Weights of a small GPT-style language model, trained from scratch on English Wikipedia.
Size: 14 layers, width 192, MLP 640 tanh GELU, vocabulary 1092.
Architecture: LayerNorm before each block, tied embeddings.
Training: a variant of Muon for these matrices, 95M tokens.
MLP neurons of a small language model. Each row is named by its layer, matrix (up: input weights) and neuron, and shows model dimensions 0-95. Each number is 50 + 15 x the weight over its row's rms, rounded and kept within 0 to 99.
After each neuron's rows, "fires on" lists the tokens most often at its 100 highest values on Wikipedia text that the model never trained on. A number after a token or word is its count.

L4.up224:41 36 48 26 53 73 33 64 44 61 42 54 48 45 47 60 45 19 52 48 40 69 51 42 55 27 45 38 36 69 53 29 37 70 48 46 46 28 75 56 66 81 58 71 50 64 57 45 82 53 49 67 51 42 34 26 39 36 35 33 41 47 72 59 57 24 44 29 16 58 34 51 54 52 59 58 39 48 31 45 48 30 69 37 56 41 64 56 64 29 52 86 57 48 91 36
fires on: "t" 25, " " 18, "al" 14, "p" 8, "per" 5

L6.up345:51 49 73 24 39 65 43 35 68 39 27 58 51 29 60 46 69 51 37 59 37 44 56 39 52 44 47 38 64 51 70 66 48 50 50 39 84 49 41 54 53 69 53 45 55 79 36 44 52 82 72 42 50 49 49 54 69 52 42 40 52 70 71 60 49 32 66 82 44 03 12 62 37 47 69 55 65 71 56 50 46 40 42 87 34 55 41 49 53 41 43 51 65 38 56 46
fires on: "il" 28, "it" 17, " inv" 12, "ap" 6, "qu" 6

L11.up443:55 71 64 36 21 34 29 53 22 78 38 54 27 50 55 21 48 47 54 51 47 43 43 59 85 55 27 47 32 46 77 25 43 57 47 33 52 77 47 71 49 70 53 55 27 74 79 45 52 52 52 57 45 50 58 44 47 45 48 68 56 26 69 38 76 65 60 56 67 66 44 70 61 62 43 77 31 24 49 20 35 58 45 52 34 51 45 41 51 68 24 61 28 86 51 64
fires on: "\"" 28, "t" 14, "er" 8, "ach" 6, "." 6

L6.up120:63 60 63 51 72 39 58 24 35 27 46 50 70 55 55 45 49 55 46 61 56 58 46 36 63 45 64 57 33 65 49 54 79 22 47 89 64 35 53 53 34 52 43 11 51 73 37 36 40 49 39 45 48 66 51 47 33 69 49 52 64 50 60 46 30 51 43 33 52 97 40 25 44 55 49 34 69 66 64 69 59 25 40 41 55 67 50 36 56 60 52 51 40 35 39 18
fires on: "ely" 15, "il" 12, "g" 9, "ar" 8, " or" 7

L11.up338:48 76 43 68 42 36 35 59 40 63 49 51 44 61 31 42 30 26 67 53 61 56 67 65 64 32 33 53 26 62 57 49 41 48 30 44 49 57 51 26 33 67 78 51 34 73 61 44 51 42 49 67 22 45 30 29 61 44 33 51 54 35 43 56 69 45 57 39 43 34 49 75 41 56 32 42 64 39 54 38 48 28 46 75 44 67 63 40 81 32 39 75 61 66 53 40
fires on: " " 90, "." 7

L11.up526:46 47 51 47 55 34 40 59 45 51 51 16 49 43 45 52 45 69 61 30 42 52 51 57 44 53 81 30 62 68 52 58 78 46 37 80 55 50 65 42 65 41 26 46 32 67 42 62 38 51 53 42 55 45 75 67 51 37 50 40 66 18 53 43 35 15 23 47 51 59 30 36 34 61 60 43 61 58 61 39 68 39 65 47 39 65 25 71 48 49 49 57 49 43 48 55
fires on: " in" 23, "ong" 13, " with" 10, "am" 7, "b" 7, "y" 5

L8.up9:32 52 56 42 56 56 50 42 38 49 36 28 42 79 34 72 59 42 42 31 18 56 43 22 66 54 45 58 62 61 41 47 43 78 44 37 63 45 58 44 36 50 36 63 52 54 48 75 23 42 55 72 45 23 86 66 11 62 40 80 31 74 58 66 43 61 16 71 66 77 43 63 51 54 62 73 26 26 31 77 28 25 56 54 32 15 46 64 45 74 61 55 32 43 54 38
fires on: "ed" 18, "t" 11, "s" 10, "ost" 9, "D" 5, "ies" 5

L8.up199:29 65 30 55 21 27 36 54 55 36 15 42 40 33 65 20 42 45 59 39 72 57 53 54 61 40 64 54 25 81 69 40 37 60 42 82 31 64 66 46 64 49 73 68 54 59 53 50 64 48 54 53 77 50 35 64 44 44 66 66 50 56 35 52 34 52 49 48 47 34 78 86 45 64 55 44 57 48 66 70 27 44 40 68 51 49 50 53 66 34 63 65 62 91 74 78
fires on: "." 16, "2" 16, "ut" 9, "M" 6, "m" 6

L11.up367:45 63 58 44 68 67 61 42 52 42 53 73 70 67 33 55 41 47 54 60 34 52 61 55 58 53 59 45 38 70 69 67 19 51 51 70 42 49 48 31 72 53 61 56 61 50 33 51 47 40 81 43 59 70 45 48 54 68 27 55 62 60 51 24 56 60 22 46 40 31 56 36 61 61 41 58 76 52 49 45 39 49 43 33 33 56 39 54 39 00 38 41 61 48 61 45
fires on: "9" 40, "8" 31, " " 25

L7.up307:45 42 63 64 53 46 33 41 20 76 54 62 43 83 42 54 45 47 77 28 32 30 66 64 68 49 51 37 16 70 67 32 62 55 52 45 70 34 64 44 45 50 52 46 62 34 40 44 47 25 48 46 71 45 41 67 38 54 38 55 43 48 75 57 58 54 29 44 48 37 57 52 55 51 58 88 46 32 66 49 58 69 63 54 35 47 56 54 57 52 38 22 27 66 43 49
fires on: "t" 30, "o" 15, "ro" 15, "b" 7, "and" 5

L6.up375:80 70 50 49 55 28 53 56 48 53 21 46 74 56 42 27 30 57 53 66 41 61 50 23 62 67 25 46 40 51 41 24 73 48 60 17 63 34 60 56 40 46 35 62 44 68 49 47 64 53 43 56 47 81 68 56 46 58 89 57 47 44 56 35 54 64 71 72 47 48 43 42 50 53 53 69 63 52 44 35 54 58 49 56 76 51 54 63 44 71 60 42 51 53 43 60
fires on: "ut" 19, "ri" 13, "iv" 9, "ig" 7, "ann" 6, "aj" 6

L6.up550:22 37 32 49 57 54 40 44 50 13 24 48 72 61 78 46 45 29 46 78 43 33 49 64 64 44 26 63 36 58 61 67 39 60 63 53 58 68 55 36 57 56 70 26 36 64 20 47 62 44 75 60 47 73 63 50 41 48 42 70 52 44 43 68 72 83 76 52 40 49 64 38 54 21 47 47 55 48 40 51 25 55 57 15 48 50 49 50 54 35 42 47 26 79 41 61
fires on: "9" 17, "r" 14, "0" 8, "8" 8, "n" 5

L7.up284:81 38 43 51 35 57 55 35 63 48 53 23 48 25 47 61 41 35 34 40 15 31 51 39 79 57 34 45 50 60 46 79 40 49 55 73 74 52 50 64 38 56 79 61 50 38 35 49 34 77 52 55 59 46 52 36 60 69 34 53 41 11 61 55 58 63 44 36 34 65 57 56 45 59 60 47 52 64 57 42 43 77 68 60 50 51 82 19 35 32 54 58 71 21 51 46
fires on: "u" 27, "it" 12, "y" 8, "z" 8, "er" 6

L11.up274:50 48 60 38 46 53 43 50 31 38 20 51 38 72 57 81 64 45 67 19 34 52 49 53 61 63 70 57 83 80 82 40 45 54 38 58 72 48 66 40 60 72 59 57 52 66 45 59 35 36 46 33 48 39 64 62 32 48 36 55 32 59 36 83 53 65 44 69 45 87 45 80 38 53 48 44 34 49 59 62 46 53 49 61 36 44 53 45 43 57 56 52 28 42 34 57
fires on: "." 53, "K" 4, "\"" 4

L7.up14:37 24 53 37 33 68 58 66 56 65 29 33 57 55 40 66 46 67 44 60 28 70 48 47 49 39 43 56 38 67 53 54 66 65 60 33 40 60 54 36 51 57 56 40 53 48 79 47 40 90 42 60 74 44 42 64 35 51 45 26 57 27 22 39 41 83 51 30 55 64 44 39 69 65 31 56 60 65 60 47 55 56 76 63 58 55 37 70 14 64 77 52 44 63 46 37
fires on: "c" 20, "em" 11, "oc" 10, "g" 9, "b" 8

L7.up429:55 72 69 54 66 54 38 38 42 21 11 68 69 33 73 51 68 51 55 56 56 17 61 36 51 40 39 46 49 51 34 39 68 48 47 57 62 52 72 74 41 62 56 37 68 36 42 62 32 60 48 64 51 66 61 19 55 54 45 44 55 45 54 83 52 18 53 54 49 52 47 57 52 69 25 68 47 45 37 59 75 50 38 50 40 92 37 45 62 57 36 50 59 68 37 42
fires on: "ome" 14, "ing" 12, " for" 10, "em" 9, "an" 8, "ed" 7

L5.up580:66 45 76 45 61 27 39 60 34 25 55 33 58 65 38 44 61 28 73 42 49 58 48 42 43 59 47 41 41 48 42 52 50 61 50 71 61 58 50 61 33 72 65 30 47 65 64 57 47 50 27 47 48 52 24 23 38 39 49 20 62 60 65 54 33 60 50 46 79 58 49 22 60 65 28 79 40 65 63 49 47 17 39 56 46 67 13 41 48 60 42 38 29 61 74 59
fires on: " Un" 18, " un" 18, "el" 12, "il" 12, "ar" 9, "oun" 5

L4.up135:56 43 62 38 53 46 43 53 13 45 61 56 55 52 67 78 85 55 70 74 48 77 65 59 38 40 42 54 45 23 38 60 50 59 63 59 38 31 78 29 46 46 30 25 44 38 51 29 51 59 61 60 51 42 70 86 45 50 60 46 54 21 68 39 45 50 57 26 49 24 42 80 38 59 49 44 69 60 42 58 36 49 68 48 28 55 47 35 40 54 32 48 50 66 49 59
fires on: "g" 17, "os" 13, "z" 11, "ag" 10, "ang" 10, "ou" 7

L6.up490:49 39 55 55 65 28 26 68 72 60 64 16 39 43 59 54 49 70 54 68 36 47 53 28 68 26 30 42 45 51 33 37 76 48 45 67 22 79 39 68 30 55 50 77 44 48 78 46 48 38 48 32 34 90 21 35 62 33 65 35 43 48 47 63 50 43 18 54 47 68 54 49 53 26 19 40 58 38 76 34 34 34 70 24 37 66 38 37 48 36 48 52 60 60 78 53
fires on: "or" 25, " prov" 10, " loc" 7, "u" 6, "im" 5, " For" 5

L11.up239:39 55 54 05 44 66 35 40 46 37 08 51 39 82 40 60 34 46 49 36 57 61 50 51 45 20 37 65 64 65 50 51 37 76 43 41 63 31 32 29 47 70 37 20 56 64 61 47 44 39 63 52 52 84 74 62 63 29 45 41 34 53 46 58 42 64 61 71 79 64 53 26 57 66 39 56 54 45 25 74 35 55 55 52 69 33 50 55 41 51 67 61 44 58 29 42
fires on: "s" 41, "ies" 11, "es" 4, "ations" 4, "ions" 4, "ents" 4

L11.up111:43 66 50 65 29 56 34 74 34 23 22 60 27 69 48 45 43 76 52 54 75 41 54 37 45 09 52 65 69 43 34 61 53 52 62 50 44 53 45 72 55 57 33 30 44 21 52 50 57 32 69 48 46 32 71 59 65 55 48 34 34 14 59 62 59 72 30 66 48 54 57 57 57 40 63 38 42 57 38 88 32 62 63 69 52 32 27 56 40 76 60 37 30 32 47 76
fires on: "\"" 21, "s" 8, "en" 8, "es" 6, "i" 5, " used" 5

L9.up176:70 47 50 46 69 40 53 60 40 41 19 46 33 34 65 34 53 65 43 69 38 60 59 45 63 77 46 40 38 40 58 61 49 50 61 51 23 58 62 63 33 29 13 57 53 42 60 51 31 47 50 47 54 46 58 39 54 51 37 59 60 44 47 64 68 58 60 66 60 38 69 31 57 65 51 24 49 49 07 44 59 43 33 23 18 34 56 68 75 50 41 56 49 26 84 62
fires on: ";" 34, "l" 15, ");" 14, "r" 9, "ubl" 8, "\n" 7

L8.up54:33 68 45 44 44 66 37 39 51 34 25 58 43 41 25 65 39 37 45 29 38 56 48 34 70 37 54 46 58 65 72 50 35 50 51 63 65 40 50 77 65 57 59 48 70 47 26 35 51 33 45 33 48 56 28 67 30 36 42 36 76 76 45 75 73 53 49 51 39 97 36 24 41 53 51 33 45 58 58 36 62 57 47 63 50 43 52 42 44 54 59 66 32 52 46 76
fires on: "." 48, "o" 15, "A" 6, "S" 5, "i" 4, "U" 4

L9.up287:35 62 32 62 62 45 60 36 42 19 50 42 19 34 37 71 53 64 48 52 47 32 48 58 55 42 79 38 65 44 71 60 50 58 45 43 59 47 66 50 57 49 69 52 29 27 62 76 39 46 31 52 57 36 77 68 56 55 11 49 42 18 57 48 59 25 38 43 80 54 40 44 52 46 67 37 44 42 44 35 36 40 46 52 58 38 65 32 44 43 28 60 60 33 51 43
fires on: "b" 21, "st" 8, " from" 8, " in" 8, " s" 7, "ing" 6

L11.up414:31 84 62 27 45 77 51 38 63 50 27 58 55 35 47 86 44 45 69 30 42 51 53 48 59 82 52 78 45 76 53 56 20 46 50 52 62 55 51 51 61 56 52 44 63 50 50 57 75 17 47 53 32 31 46 30 41 54 82 40 47 82 51 59 42 54 37 56 38 41 62 58 45 75 64 64 25 59 28 51 53 26 61 79 39 25 38 37 34 42 29 41 54 47 59 28
fires on: "." 41, "y" 11, "C" 10, " " 5, " n" 4, "0" 4

L4.up142:41 52 87 53 66 48 13 40 44 73 40 43 45 42 62 54 53 42 42 39 45 43 47 54 72 51 77 87 84 55 58 56 62 56 41 55 66 57 63 66 54 58 76 47 52 38 16 53 56 40 26 38 39 44 51 45 29 29 35 25 56 37 35 49 38 46 58 61 76 83 47 65 11 64 44 19 40 39 18 51 67 45 38 36 45 79 31 23 46 51 51 75 30 52 47 51
fires on: "o" 13, "ne" 10, "K" 9, "A" 9, "S" 7, "." 7

L6.up193:63 56 81 32 67 42 36 25 56 58 66 79 45 57 60 58 73 35 51 40 43 69 55 50 38 39 56 60 37 42 55 49 34 45 73 46 42 36 38 40 66 54 33 24 34 54 36 48 29 58 38 30 29 32 65 67 36 28 69 42 67 67 43 36 28 35 43 83 58 55 42 61 51 53 49 55 67 56 27 62 46 48 30 23 36 45 40 57 45 68 47 71 68 64 55 69
fires on: "d" 12, "ers" 9, "ang" 9, "orn" 8, "x" 8, "z" 7

L9.up51:60 42 32 42 63 44 47 24 60 45 50 24 39 51 49 31 69 66 48 43 35 26 46 70 44 37 76 61 59 59 68 68 43 57 38 38 38 41 42 37 68 57 44 63 71 50 35 29 39 55 31 78 58 38 62 62 55 61 38 61 51 29 60 57 69 69 44 48 59 70 30 67 66 55 35 38 38 59 34 63 50 83 31 25 48 51 58 46 44 50 52 31 90 43 40 47
fires on: "y" 24, "ing" 20, " h" 11, " in" 5, "ad" 4, "and" 4